Weights of a small transformer language model.
Size: 8 layers, width 384, MLP 768 SwiGLU, 13.2M parameters.
Architecture: RMSNorm before each block, normalized queries and keys.
Training: a variant of Muon for these matrices, 244M tokens, 7459 steps.
MLP neurons of a small language model. Each row is named by its layer, matrix (gate and up: input weights) and neuron, and shows model dimensions 160-351. Each number is 128 + 32 x the weight over its row's rms, rounded and kept within 0 to 255. Numbers have three digits each. A neuron's up and down rows have the sign that makes its largest values positive.
Before each neuron's rows, "fires on" lists the tokens most often at its 100 highest values on Wikipedia text that the model never trained on; "fires in" lists the words (lower case) most often at its 100 highest values on Wikipedia text that the model never trained on.

fires on: " after", " After", "After", "ivers", " out", "-up"
fires in: "after", "out", "up", "upon", "on"
L3.gate625:167174227073157169135143098117078124113148124124156077123213115120239130177103124151128150157228089093140157140123142193112109121095137170100116151077101106089133101092146125109094196117144147176146138107094086133054215120139094154145169182111171186117145134127136127111149135123103147091123142104170130154119114157110127141137105190125145128131112131095202136108081131089187134149127119120130122165142144190163153112088139094110080112126077114089134174178115151180179119092140193171157120178165132145091113096124134090142130112171131053046147056168068036135148161128129103167
L3.up625:088111092141142201170107070146103130130078066151116121155153126140186111089130103122081109111155166133136207120118143154176118158105079153121126000121109166144135114140125092136063163153151113126126183179099150174135127055190096170060146156120162148149172119179108152095141164079124147078114138111181165213202090079133127137118127168134162105086113184180168115188165159102126158111130156085085074150158212116171140110093133122114090163155130103130115143077137176101176108106093118108138111137131099167130177062138098113147155127177112129150111111121123118145092214149116143173

fires on: " was", " is", " are", " were"
fires in: "was", "is", "are", "were"
L3.gate663:079074112145132102113207133074116154114153147097109075108115109158121119127153134097110121191161213146133138144167195155206131174164155140157124136112102081129153102159136121153080192176134123168145162143094107154155132183103092091161134157151124171172121129142127150180045134104201125128144084107146171131124154136131098058050147040167150164133167133239157081109114137205137119129128137065133092178121173115132129154147110086154124128095153123122138108143141105133121120174140081076190152111138127123109117170127135099207133157146101138109150080103117095181116130134123083121
L3.up663:161130135118108108150213098140157119104151112162124120176107055088135065198113203151117147204117101123098113118121149127107093139085198074131152067126141135143150127167138119209117172183103120114158157164116184152113130115115159127120083093103117127094092169101137145132126124168169153124121128114132067114150109138151169122162078138157103170194081132083121132214158174143146135112109088058167144045126072133118096140148139101096140165162126077144134137161125096127116135189146102143166126095152137163172174081166094184118103149130134141133128130183081120112181112133165102157

fires on: " that", " which", " who"
fires in: "that", "which", "who"
L3.gate577:110125113133164111163118168110104125102146175107113120121105095094168108133166105145112090159166106118135124121084150115132133091095132116197175111181125113161113191117158097114123199179169111155083126134126202165125148133117161111075090140091120081190102087103122111163107160116143100083191151117105103148104100093122180138146072149158105194128201136125065112152081129133141111120073066080093135105122117135181101194100094166164141110112180156081102109086171173103155121166160122149094115156121127232124088161122193069179139165166142044178092051117160168125137201106056161117
L3.up577:034132138116154137077111115131128155133062108066177154161125103130112107175110135176141113073116138108167193102158055111104156165151117175145107187169130138125110140179123148145090140078038180071116130155136101134147139139108145099164106150093160164129141157158141097128118167134113115151090131144138137148098153099163138080170150156130139162146139121120075094136076099138118124156157091107079128157106176159100139163111150101192125141122137071153141094103088134153077196061096107187139169133154106133100118121109144176148150123159150170119147147113125172116108098115138183082

fires on: " The", " In", " He"
fires in: "the", "investment", "insurance"
L3.gate46:140061145131099123138126154136157127171109108118145197105154086143153119089146153194145134111143100117135120210103133117112068063129156074150106162089124083124093141163147214146108160090096116142105123114125113137113076149111184165171110085148121121088133072122140157107193097091106171115158122101178150090104141146151110110179155173180135149090144180181110096156125149087124140181101086135143078114093140144156139111148153147107093165148103083088097108084172088135103070115139122194114113140176188118127173157147125152123124100155182177110084115103086162191137098155112171159
L3.up46:162103121161105137093123113096176163134122103106149114191140103152135139157156133196147112102092046143127143092130062184152088128177087136187119221127148109135110090112103125122135129169124102131029073104084100161207083146181188107123161137113118153105070129126131124160141035090111144178170129109158123124155117119135147153139131116083116093123160160102145083152106077136100169143147158119179112107142168148141116168091142149104114107132149151111098117092130141090113150096119117149139108078155155128158127148150158092109111158111170174099151090104121114148114114108131166120

fires on: " after", " in", " After", " during", "After", " by"
fires in: "after", "in", "during", "by"
L3.gate165:151169113133167121167087080079139105152125125122155183090153120116117127175142176161129173081127100134117140106122133156140080100096175111132176133193182135135127147147177111187159186136149152120167115134084115176130106117136065151115074148152147139096091121078120058140096136154189132087142155173099145088096101138134139107096150126184098140146087176087128096129114178154126143155137184138090118140115116159134137171134162067116100165169091126082162100129215105082182179150105137164139142106132099105152105141132088131134097125169092101126078115156147107080172166151055147242
L3.up165:132100126053054141122144166130128107154089112151174110104154104122125114142164136134123093119101148041160047120140129131162124163142116174033141107123174148079120131138102112137083082122111079163080064165103197142122151100109068085083108089168161143173128104156143064113199103096160143159147136149117173124168108178103107143109109048149160128089099141070149155140129118091143100130089055083158099153125172135132154121155123096102153196199158079161129126144125125086158108154113136109122185100119121138087084118096103129096069138124139130102122041182077131099117100168081143100

fires on: " The", " the", "the"
fires in: "the"
L3.gate588:151114116137171092170132147097141171223189142132096113109087118083124092158134101166169093165112101111140135084135117109162068148124163142108125195126124161113117189116133099174113097119099107117108147112096151148154108137102157108157083076158091179118082108145149119165120156143105152099149094127160107116142143092134123145156079159145103125144163175166057149101146160170141090116144140120078090161149127096138124106118150141163171116137161182156158171100150087148121102186183164157111137077138158116153170088095198144182103151114156122138121127140123195086142182086126127099
L3.up588:091139146185106151134161115083162101119122103172104201138081060160126143150132147137080111084093138137083130161115069145113143126176165137091123147118091076088065133123230074150088095128145144136116142149106089124100107198070089078111039105100109103056122157139129146111145118121139142120144179123044165210140111102120119121094199146111058115135117123112123065168165117074101174206136161106122148091079108120101124144177143148107138110145095114112065152146046112125123122112174172190177098125136146141117133144116184116119138105074103091127149170161133193127139183115144130163

fires on: " is", " In", " was", " ent", " Inf", "ome"
fires in: "is", "inchi", "was", "omega"
L3.gate250:063123089118087127107144156171155120145166077116121123156150142139112065127166112080116102138171158145162173186102077140126133103193089112132095116073094141143137167090169116168184141106127148146129133128152130090168068100065106103123060168099105137088113131159059120137102083135149112169108101094122166107161120144094103119087100142145157148182143111117101147136110110178157164134147181113127063077146214122093140136108163111162108110134125195184141080119111116135148154161089073181115137188149162110129079161149114116183108107112164119114131088061191126145159145150118095081
L3.up250:194139101117048149101147093160125101131129133179041138089116106124139127146183135130178109108146130117139092122165121088172097096157124113135139133169060108128161161102174102142116115125160124156111124134090110120151113188129066115159126167133078130128127139160091137180117086124074106121151149109122146136174131116150160090147112191145157076137158123120131123167132067169099112129141097119152084084061153113111123148092125097149147097156148161080141126077115129103189118137092111099100164192175156143145082111128087100133096093077102156135169107130175148122182120123140123114

fires on: " in", " of", " for"
fires in: "in", "of"
L3.gate631:140106148100143105073094122208135170195115130130142121201108165060118116072199172163163191150093101124120166128115120175094149152165108146137192175090125124203158133118114114120108134097138152120137048105122117153115136145131174132100165109130164114141152170113110082142117078097156144130178132145150203153121141139119127190132155106114131137100131153188150117067097146171158127154129097132089159116105098061118105163095153105146089111105113126175093160138123066134129158144103114132083098091101140130120104113170145102116114096156143086168141124121116068147097115125108154108
L3.up631:087135175099135117193168138105172167093193172133157104115163143152138129094125155086170094092128144068226105150189146118132083114105161154123092129063118044129181084194108153127115093158170119105169082063070165111124066070136130118143152117137103098070118091160147150177130123146153172178132142148197152106114061155103164125104154112113128125083146198154134155062104123129124196163086132127063148125104155138145141111155174118150103091134121110179115109162110153110064195148105155176092109165097076194114091160116188099118122149132104113115093115123168120119108139121118191105

fires on: " in"
fires in: "in", "tafoya"
L3.gate719:118139177155116168104090113116149089169111121123114136184081151058148160154137157123099187078109136133127113140107152155123034122119060147167229133065087136203130119139117116086128107163102106147064067162113120119134136090091041213146092174092193115226104158067158131132113097111136163122102111145205165092160102144178135140140138135163144112142138094141116124157123149112100108159147162146125154117076190146124137153120085191112096131121078097071111128138188087137152124145113184168074081157140108126146114146111117155144072180144109159197179117136082106161159153117142125140
L3.up719:110095125108165139107113159164161081095114096157114160112121100120167119134104125171083050141090169148157101130074100137197076142168132134100161149135130162138121181107118155131123134102045094129149053095145122118075098152062159079107126128120153115135147167200120113153089179118122115167131148085127129061083104124133157154137084093078175121144128145169111152075098070144116147121162132188100029120122142121111160098124147180175092117093100150109153092118089158135191120114140147146186144109104118172153119172147119114132107163122172166166114146113122198125101114160147126097

fires on: " which", " and", " where"
fires in: "which", "and", "where"
L3.gate357:081138124089153100112163150161139052131130183110200201101110092114151118161149155126125165160215127091089164139121130122141072118094057144128142133157143126147150091078160181128165096085115131122134135133140110138115144144055119160174153087102102128160086091071147101136115133098124120108126174127123142167113054103094149178097138167137079090122139152137213120130102162140074084047153175050140063092097137099137076146116136134125119148119158153121132127097142111153110131114115154194163131057059128137136100155130162107138128140153136095152135132116142103127138076074101128143
L3.up357:157147061155146190078136154139177039165136120162167065110086139155137146087125152090108089116108142120177114161111113173126112096160140113154071148143118124102145105109130103167155162109144182178167162081136134159143121101089138119128131124108124118087152105091127179106078160140128147124160139141070081119143087160136079143144154116149095097082117136137127159077087214147130117088078114096119075201114132121102138155151092103189141110149082079106153159130108133090170148108093031157084116067163132096086131123095109126167151143141112107092089169100125128176095108168147138137

fires on: " The", " was", " named", "The"
fires in: "the", "was", "named"
L3.gate101:129108180105071146192105172134141103108122093130135182118121113159186090126120132146127058105119086118176082102149170172135100110161199127123114187084162146134102098168190131136168086132094112147149126099101116158119111135120111092180151127200186069115114126164092155145105151103136137156179077166071164112119142154107105129088137156042114164135134149169086098152124113127108184141147097101111114085163144052162132085063170101123132156079118123132144106131187064165108145113149131136159111056113159089112134133078159139131167173068122135156178123116100115111095119119157069178
L3.up101:160071123176130099097148134183059117138122110149160166092108063119131106094166102127132169158128114153152033089147138145139062157113116134069125104078119176094139158195121186155096142094139120129140161142127156103093106150080115159151171099154115154109096155140109149147128110122087149163181053132156181102100113150135109062139115139138130134158116127124131076125079092138162142197114099092047137134153174141145160148186123083079132147142155139124107174170117150095063071140172164136164113105098141153098149161070100111110113145113098173112054179100143159083179124176154072091

fires on: " it", " It", " which", "It"
fires in: "it", "which", "this"
L3.gate638:119139111138211124197170123218120097164075218160125092145157146102121120120087202109140127094116090093133102096193191145103134100104085112115078122067171154089120100126152140111127085141116114125154102155160154148139105107091127158152147076122132126145149135146132178191085061206193117121104133110100198129134130120081092176155126149149102158097135172135123100091124170099133137137126035099138200141115192166143086159073179109106125094187176150184126142123160096142147117169072147151142050154033109118111060146097109101094126166179123138134149117141077163156167083107112139127
L3.up638:135136099143139159109096170084126150119131200088119144154147147144121063147097161107158074175166126133151127086143089153127099101104106147096157125089107069116159102124093102173163122156136119171182096094152089133150114065191155110108151124184163079124087069171148155186176154170159119101130167051138169119186111171098099181156178160061139113143140146091083159099184158124158121128094133089134180132119136144138176095170167124124115100114133070078188089179191085126148065136064138103109094138130103146098015129157111088116097170103105130093149128127127156158145134119132066125

fires on: " a", " pr", " two", " The", " an", "-h"
fires in: "a", "two", "this", "the", "an", "three"
L3.gate512:173145110158127142142166151088134117146076200161112143158172130125095104184141108098155126126126132138113146109088145127094160125144126126096111135056091126114116130152124143115122162226130111120101086127127133119151119136118064120127106170199106063139108108165128125137117078217132162094092160105134082156160107158108191091134093137103157150161139176126121157155121108084099093147179116159180109103144140129120167098126129084144148140130133165149128095108174166160162100101111176135144175117063155187106117131133165114128053146118114091128162133112075106085118140092101156081
L3.up512:099106173095132108195168116133122127100072209147126121172137110065135153089132193130135138126170126157161120121144163183120125156165192112132183088173145187081081137150169181100141106095147103085141108136136193135132136144127112166129106136109125161150100098150071101087157169123140145114099125109157163090196196085131154138134119149120117136163181151153191050148111090137116104172109136092165144119139118138138106115184194097140075137119169159139104081164165154145059172125130152123100112118126104086138157062162155041125155088170170077073110132130130149104116145098120146161

fires on: " that", " each", " every", "at"
fires in: "that", "each", "this", "every"
L3.gate716:157108193138163100192112164118116137134083141116185137114143122130126204194110122156087117158159156107134160118092126089187178166112119072039192122139147108154109114056139088154157091135162122153113069106188070094185079181161088125099072122152161148029089137176111094174075128133085158066097162112159120149101101159110132132050109105087105182132106130140129140179096092127159086142118103124080072134126135109124100130152170138123127104112151118138187089141169124105108149123187164107165117139160153154128098139103131070110181162130113161148062093179111150080098163137106192154
L3.up716:106087128070101137143133209139115178159125111138162154146119070144151170137125114055123210115127126159096131094081142158165133142152120175108110160122150168163101113101161085152170160143123146152102080146223094133137130083115082093086134130114164172108129101144162097159179112097119166154126127118137113137119146110105148103100085088114089120073120126173081153186112128160087077147126078088170132176064092129123111140158139118124129110134142159089109173147144177178088137145125079158169091157138143157112136106146205137125177154135162090122167050109153124134141123082118208122

fires on: " of", " de"
fires in: "of", "de"
L3.gate284:128136094168132120106128087146102130161092067122145136122156088110175155149154171073148121082116077177109104146185143095062146145131164169178158130125095179159133081173153073143140157190094172122168127152104186171163151085071089135133140141072159140176100134081099100077113145060120127154106152160101116155157088129089139075186105104137059152150119112095133187167125159155134141216222091078136162135072165162168088110128154120137066115171141078097134126205088164153203086081098160097120099078091099138074132143121090114110161088097173125106148121135129114118158143113103095143
L3.up284:081133165143149154153137107070064126100153138149183064141048172083158133115208183130084129153103143165130123164082108129163137117098136159090099110148099103110105105148115177104127149158080113110121126116108177171099141149145157156194133103096111138115130160123066124147098087111065141124124150138103092111127145023111121107100086141107107161195155168147086212175078162128132216223119092176145080113116115141169083147118147157168169148118164146067073139154091134123145136151123128180162079107128149154132118149135155091166150082121104115134068086083080147175136131134107129181

fires on: " as", " to", "iving", " so", " before", "ive"
fires in: "as", "to", "giving", "before", "so", "give"
L3.gate277:129155086100186117189165122176141110152130081080165141138076136121176146150150174144127150082109169149138148102076126100173054134121116177122129114142078070096129127084110125071148110089130120126164129179173117145179138101058123144119194103148117146087092130108107152089102134142168104167132214183144114135144183106125067196086133157117128142126147168127114136057144148065139120148132091126137177113124095142155096190188078121099101222112059129085115162145112084149157146160120192104123099098080153127102187166141111107161109040121130095098117124111141088180138172138110122149
L3.up277:110157178108163095090113130089130092150180123084125115137148123097118119152132165114136150110105087043111169147136132131145125140152200089146136159150117162132147190110168103138128098158119072118147139112191071161121137087092150105169120139121141099098126156175097155132157147176099103106147106183106150102164109173141068151105082105157126101148168075118196140104139077083133135121096119127111117189139131164075118129080059118138152204151089100131089156104157131096145092142089134148097166037163172141100099102110122182104079103106145131122095147081076142176124098103148091147

fires on: " by", " Court", " law", " comp", " without"
fires in: "by", "court", "without"
L3.gate172:125112179140106131105117130131179144121175181137124098124113093119129149154170137134170134169171148150149109132075118141124115105115099106176108130097141159169117111150132207129118125182138075128133072091129106147159094104124120155101133108147141146145101122106173112134169120084120139169067134124169139122180114184109077184113105159129082109155157106116169173115076164071117160134188077103163065129151148113066150160144202128128123124172158186093109157168080093187150175140078070164187164192097108135137166153130121079083115111141106124131082102133108105134132084201085086093
L3.up172:061085102131121097061146092203106100125099091168076085155085149067128067158084172092155096152160219127143197103075152197064152159122126119150104174161106104171135180137124116156111107122135125143131150073164136108117127129093146168105024123153188142093146102103118105119162140117150150147158138114096148133101074211144109105171104131182115179081127126119103120121143107074125206149117113096155155147177149160189146153118073130091109174100188130160146134155083091157121077153144107150098127106182148096122074083072148159125163105073119085116151133120152178132138108127108097164

fires on: " that", " who", " when", " while", " wh", " after"
fires in: "that", "who", "when", "while", "after"
L3.gate632:141135156090117127107093159185135171092120110179103148057119181177161148112088159106153121154134135134173081146160144103083100112192146092121155116152130105116111151099180077157135114153155142105121165162151123088168115172070118134153123161088156106093124140149110149158137167141095189174120070087050122153147142176121107108107151148151140135182204130082107122070136146124143092149126090130108121121125142099164130193129110111163119115103186114137167126095122104092122079115162131103127118111180142118110133180083123152085106150173139076126141079152178124157137105132099163174
L3.up632:105119159121131163023173091131148103140106095134126183033113100187141131206085096141149095121123139141127124086121127124135139136175126093120135096098088073095165108061118158074138136114145133106102135109100117094102119100107126091124125102098174093152160143179111146139108099085128172157100129160194112129124118071125200071130104209140057149165162136135105122176064146116112081125104124133154128081118179119138085140148138153102151094129143105073087139088089070169161120115151132132073143130078137100142149074114143115177153092130137108038166135153150190123181119207084116108

fires on: " a", " United", " an", " is", " one"
fires in: "a", "united", "an", "is", "one"
L3.gate508:110144087068107125103134119182129114150141168133185114191174096114122113174103170118098118122089137120066133155144123176164138164178100168082139164169149116098166091123165227124101125146082160182118092080128082108106098078129149167124181181136098062139143139116111105127112127179083177086101139097102080142179156141163127193167099108172159143169127108111114159097118122110179116129145115172126087129144176065117111162070134116156132128110129116091145137165101201120183188143132179135140164135157130201154124111154063159133214116147115116094106094095151103171161091158129134187
L3.up508:086108130118123089106067084176159045077190150147110124129135064115156133171110103126102108177109143111116141159080149137082124125151134066167135100084118099118194090124190155092173164159096154105099088111138163113114198120152153148077150123166146156128141123114168126081118166114126160128137113117087115134122120126114070112082096081208104123134093037071188092097127097156147165129096158161127137063094084103123111165163160183139106159192086088079189154160170165149203162107131112153134081142147074169097105104076087128131150136140196090089121136120126114143161060177158065137

fires on: " It", " Candidate", " Name", " Title", "It"
fires in: "it", "title", "candidate", "name", "department", "player"
L3.gate408:081194112108143105116137125163128164127137163089131151066119132144107134116130138040099156161133091092091144086108173140101098148159040146148147150172096179127131148105070077126093136097128112119135082149147160165184126132129174092100134100140090071109112111157088135150155168180141160084109103102183170156130118131113144123157186181089088148094161147142120120156129135158159151145124155121101087125140113123147133114106198179149146126173109170115151113191126130122096140118123111091127153160115105178154117114106109137127193114121114217172170088067113204118126154127121121110
L3.up408:086132173074113132129155108136182145184109160116102048152152132151127116157146147096093143121117141113140159095116091145200204170046092172124139194111101105175159156127138124118114164159125147153098112111144147173100109103143166100106134147089087124165110180131105100163160133113119141138121118145075158130110181077119102118176203165083167161080124123165069126111154119145147046054114160159169113145097078113115141098164115097156172152102194095129160050124086139072186157113147120122148177136178173123118067170114091148185109115119158201121118173109158180111097120169142086127

fires on: " in", "In"
fires in: "in"
L3.gate430:095123157110116159167134114159124125121157140087117120133122123148113112079101109123075062078132136121195113155123127162077143119148096125094085117139125117130114175146106141088114117120168131189086163063158134119119130123175102158155147141174109129174152149133149155091129101113091135168168155158109103108135123146085135108155140168139177140085159149099139071077117100126119150141152127106132111144152086051081083144183117083066098114125125153128116091163081125118119088138146144104118111157135155148174153110091130091131099110096173118079135169070074194158128148180130148155
L3.up430:138178096124186153069130149164155139120217134131122095135095134067136133064119135083124161063139096204118131170124091158033136109118128149147145090146084100140140163031147084116119118188135122088107073126148118192091091166112187137146170159187121116139130120118078168108106102147103169130141115124132144114101066162166125179093078097169053130132076089162204113185061159119091148142157163149095180158097068106139201171175180153136122112114123100167125116147132176123082136145066096147087083120145165094123120126179125138102144120132121140125078144162125085086122129197116105116

fires on: " in", " to", " after", " of", " as", " with"
fires in: "to", "of", "in", "as", "with", "after"
L3.gate427:153078099154169175140153134183136099125107106110123113097086076157153108100109175094143175127069167149112114099130125146141066134107104138168124115131102115119158102147113118155132095100119154125146115156081128137150130128123065133121148152137084090091100098149130138160088103116173152163123156155138121193135152104075119068141165093132145119153135144098127133115091090145157146153166181152098149110171075095155136053111185100066039164099126149109093171209124077143113071131115100093175109141138113156100174089141152128104150097152143099116137061161152096130165135116153137086
L3.up427:158144108116157151100093148140153127154050127152134090079086150152138124151105151116129099119169119153171141147101134117079104109070047100129081092143129122161174143119118103094209117099121137122121101121095119123161219117143148115091151109116107104105054110225084183091103094125133174131141189136081139103130151134133150117160170113198064126219140073124151103087118128089148117162153100108103169118120104114203165168091132098140078156098062111175188137105122125138141117125113177127111122113144135141095214106143069078114148130157161130129174082181129062100167138094111140132

fires on: " was", " has", " had", " were", " have"
fires in: "was", "has", "had", "were", "have", "is"
L3.gate324:143067138078135167122174152159171076164116110106118130125094122174038160130170153160119101118134121078159138085128172102122133130124120106169125133174112172076190101160188096103108122129158143122128162147149122114114186130085104226110079153159124191160128167133142100147117049101169096089100117140102111115131084078128180113144145179141112186060115163124106165135124134139140126163092195081140137163084087132182170133124152143175111153090114181169107168119092144120127063111075121160120123160087123109084122101093117184091104101093091103161173119122085148130135091175135107074
L3.up324:129081129109121123119169112177102149127103108113132087125107072149090179166134165111132117129107208155080169122156147149128163102128126145154131134111134151091171145203136150158071054085086154093163109101112158138120139143059150106149139103131151158116142101131138102116107163105119110110126119088093084167133126099157141222129125117168086140130069084198163128098115106178133202133114090153185170128142167177153127164157120096134119178162107093077100133143097084134139102191150145128150118118156165104134117100087170179142168118120137181149134197142055164214193112127084184127

fires on: " de", " squ", " De", " lo"
fires in: "de", "squad", "deal", "dead", "square"
L3.gate521:177129171123131112193143142149108110138131129109150174116116139119140063178175144108162114121160102160120111120156155127136140142118194151123114146104118186078181130121135156170119134140134125145127160142141145152099135153086143131149112062120150069102139166075137113149111144041144096110128159087107119193192109137123132113161163188182122142087192161015126069107169127209154155170134143147109165104108114129141118039128107143121119080207080109158154150113195105130140159156180117119130138130067155140115109083092142131146128124109111117095130121130166183137148145124135107143
L3.up521:112067139109164092112085118174100127116140173198134160150154125113115099122145197101173140154107186129089127105065135134167083151099127131142139146117098142133183111097159082171045129169078159121142140100113114100163138117103162118186190178121092109095153145168137099063186151112147089115143090066112151114136160149114143109189138104150146121115160142083122086190101121117132160111119100183118132096098167092092088141162152111097128138150131137089142141155197080132117134124147103119109142107117137163153122147163138172132071124121127127109100140125128182157078138130169091167

fires on: " that", "ive"
fires in: "that", "give"
L3.gate80:130180088117107178154156160093173092078097097121151138056092090113122158103095153116143112184149161146124164065139136127124090070099139107178117121112164124125136113102141087189195108108133134111157106107166119063141102094084069134133139102126131088103113090121128097147136148091158152119148115194143175191095158070095171099094173138136076171122206136125180125151068113113079130162183084122110095134069140151138125050205116111083114155166183090115146114116088143152130105059097118132141082092108134084108119145103095157022135174141127111068192154132205149139141141147180126084
L3.up80:114167190115058179143175140117077166110137144068139192102133125084132092133159172189118173192157152196114187136122147161152162106140115130127198078126118121147105107146104099111111104141166117176118110127110110088143133117104133120095166081176121085130083080087052112132121204142052115094141101126179116099093092074212117151140155120141102107131169113148114127121099129120072130142155109145100138161134147110091110131177118108136154142121126172162110160104110161131163141164056101159149151111167130130132136129159175171153096180163155057150126112085147094140118125131143164113

fires on: " that", " by", " in", " s", " as"
fires in: "that", "by", "in", "as"
L3.gate767:044161095147180093116098083141146127162093123065222189070136076065133097110155134133134142153188182146173119140128086077164194152118122192154114119107122120146075136168124157099193112091115130191084123153091132087159130114148171099138142086082162079205130118151157101115164104170153132139097124141167136104073075109171150082157127165160160120127137119086115076138128168128139132153155111097142137155103172052073129150101075114163119097146128117107161097098102145119099090126166154175074165142090155105133162093109144148152101140126118099176099120164095143042183123107184145100
L3.up767:102198118151148117109131144180125101170116143195113113108133173174087134178177127090158118135115168108190131119126149134076171091053131157115110142130106177146122171125183133098115091163130093111087153142103172149179137126124163186138072079117093149168087138165130138103138132079112129153111139155154129143131132078095159111082181108179088172121168155217109111120162141154137146123121113129143164122111157194133107123102130104120125145140171116137146114082166135121129158187089118054138179141183162135175110137095139153079104139167118138144191084120146167115111218109134157131

fires on: "In", " In", " in"
fires in: "in"
L3.gate118:092147178199136119107109086134187151178127079149092098146152168125112121143081119169087171038109138086139117163155131097102122083154089149122086125124114148147179123123225117191161113099177158109151059120173113089111101113110062158124142154149107103124172185118120086133098127088112133145139144073172170095149152219152172122172126102137105094139172137159141136090140193088126103048112170117099099059165145123114114121152106135105158135070174171100161124143099184119142163110170094128104110094125156106152167129168097152149151095163132169171154117100142181075164161149156197153
L3.up118:117149152136121163109177103131146140125150144133132182127117154128116111182115117130093118116123155124210118053121137116119128099169166056141095140134118115106106174132137142164155150114057180119088110182167107162164061137104129136172112156141112157124173110159182110164144116138111132190169088134152117117139072168146135076150107146171090143158134129142126137116185135108160144104139132061104128086125151135124151086115080126133166108234159094081202139144138153096160123166152139136154123126031135115153145138152113098165216178124046124110147126131141142090157136180149132133

fires on: " the", " his", " H", " and", " its"
fires in: "the", "his", "and", "its"
L3.gate672:118177112136126128103126178115162096111091160135137135111111081149141121114162133056097084142101172160146078145147127133136140151149050108112103125170141135124059123077112098055125126144132124107140123125168117129136156165094085117141016139118149138186112127095096155089104130111152133078068124077150107146101082057136178152071146112088075109152129161115094155159127130166147113063119171111155164137102108128162130144145137049164054089108083166086077180147148081174107155069151171198144114157153196153174148177060168132163112125138111068096113172145160088118177150146131089161
L3.up672:059140122165130072096133161091129080119131156131129137154098143185129099132133120177108145158087155095097123148059134104159132089151119146152139114071103114164095080076100160153061097125130127069127163103122128154151221141089110168162110103185089157159102141107169152130120176120123098099138155128102158152136122143114162166114115103108116129076147200176096112167161113162100171139108065156133134093081181145138119159144118153147099114136151148183128174052000132165104136135106116074168087124127114118138160108162143101122086141099105088152140158115088162143101156105107235114

fires on: " as", " took", " As", "akes", "aking", " take"
fires in: "as", "took", "taking", "take", "takes", "gave"
L3.gate117:120121140091113198139146052148075179125162137143100058024141115121144130090128089103194173146101175123165175088138138135121140148161108074077078150151088131124143093095084099142184127106113113125115139078138139160086092151162090106102142101084163094122095111126134109160107122160162095123155091097089174103136120096149039043086119145122119130144064121126119113114058129092132164166123116122122137058112119160154131111103103175119093148086156146133165120169105143117087122150142138158132160149132151151108159200112147128110116147124153143125116140124125107107169134096133160133
L3.up117:125140144095162172202121210140084142125165158158130197093198157171096132160109146049140062126173123137143108101101122177078143172086121167148124113087092073121159083157142148130092146107116107101061099064089103112152142161129184115159181152131140069126187116082116159115149123101045144145078125143096136105144133149171190107080131157088122174131159133116182108129145115071142150165117175128130138130084129148100172092100129053172144117133079119120093151123137116103166158118147204093092103172111099146165185166122120113142090093134076124167112084112134108101159134133126126131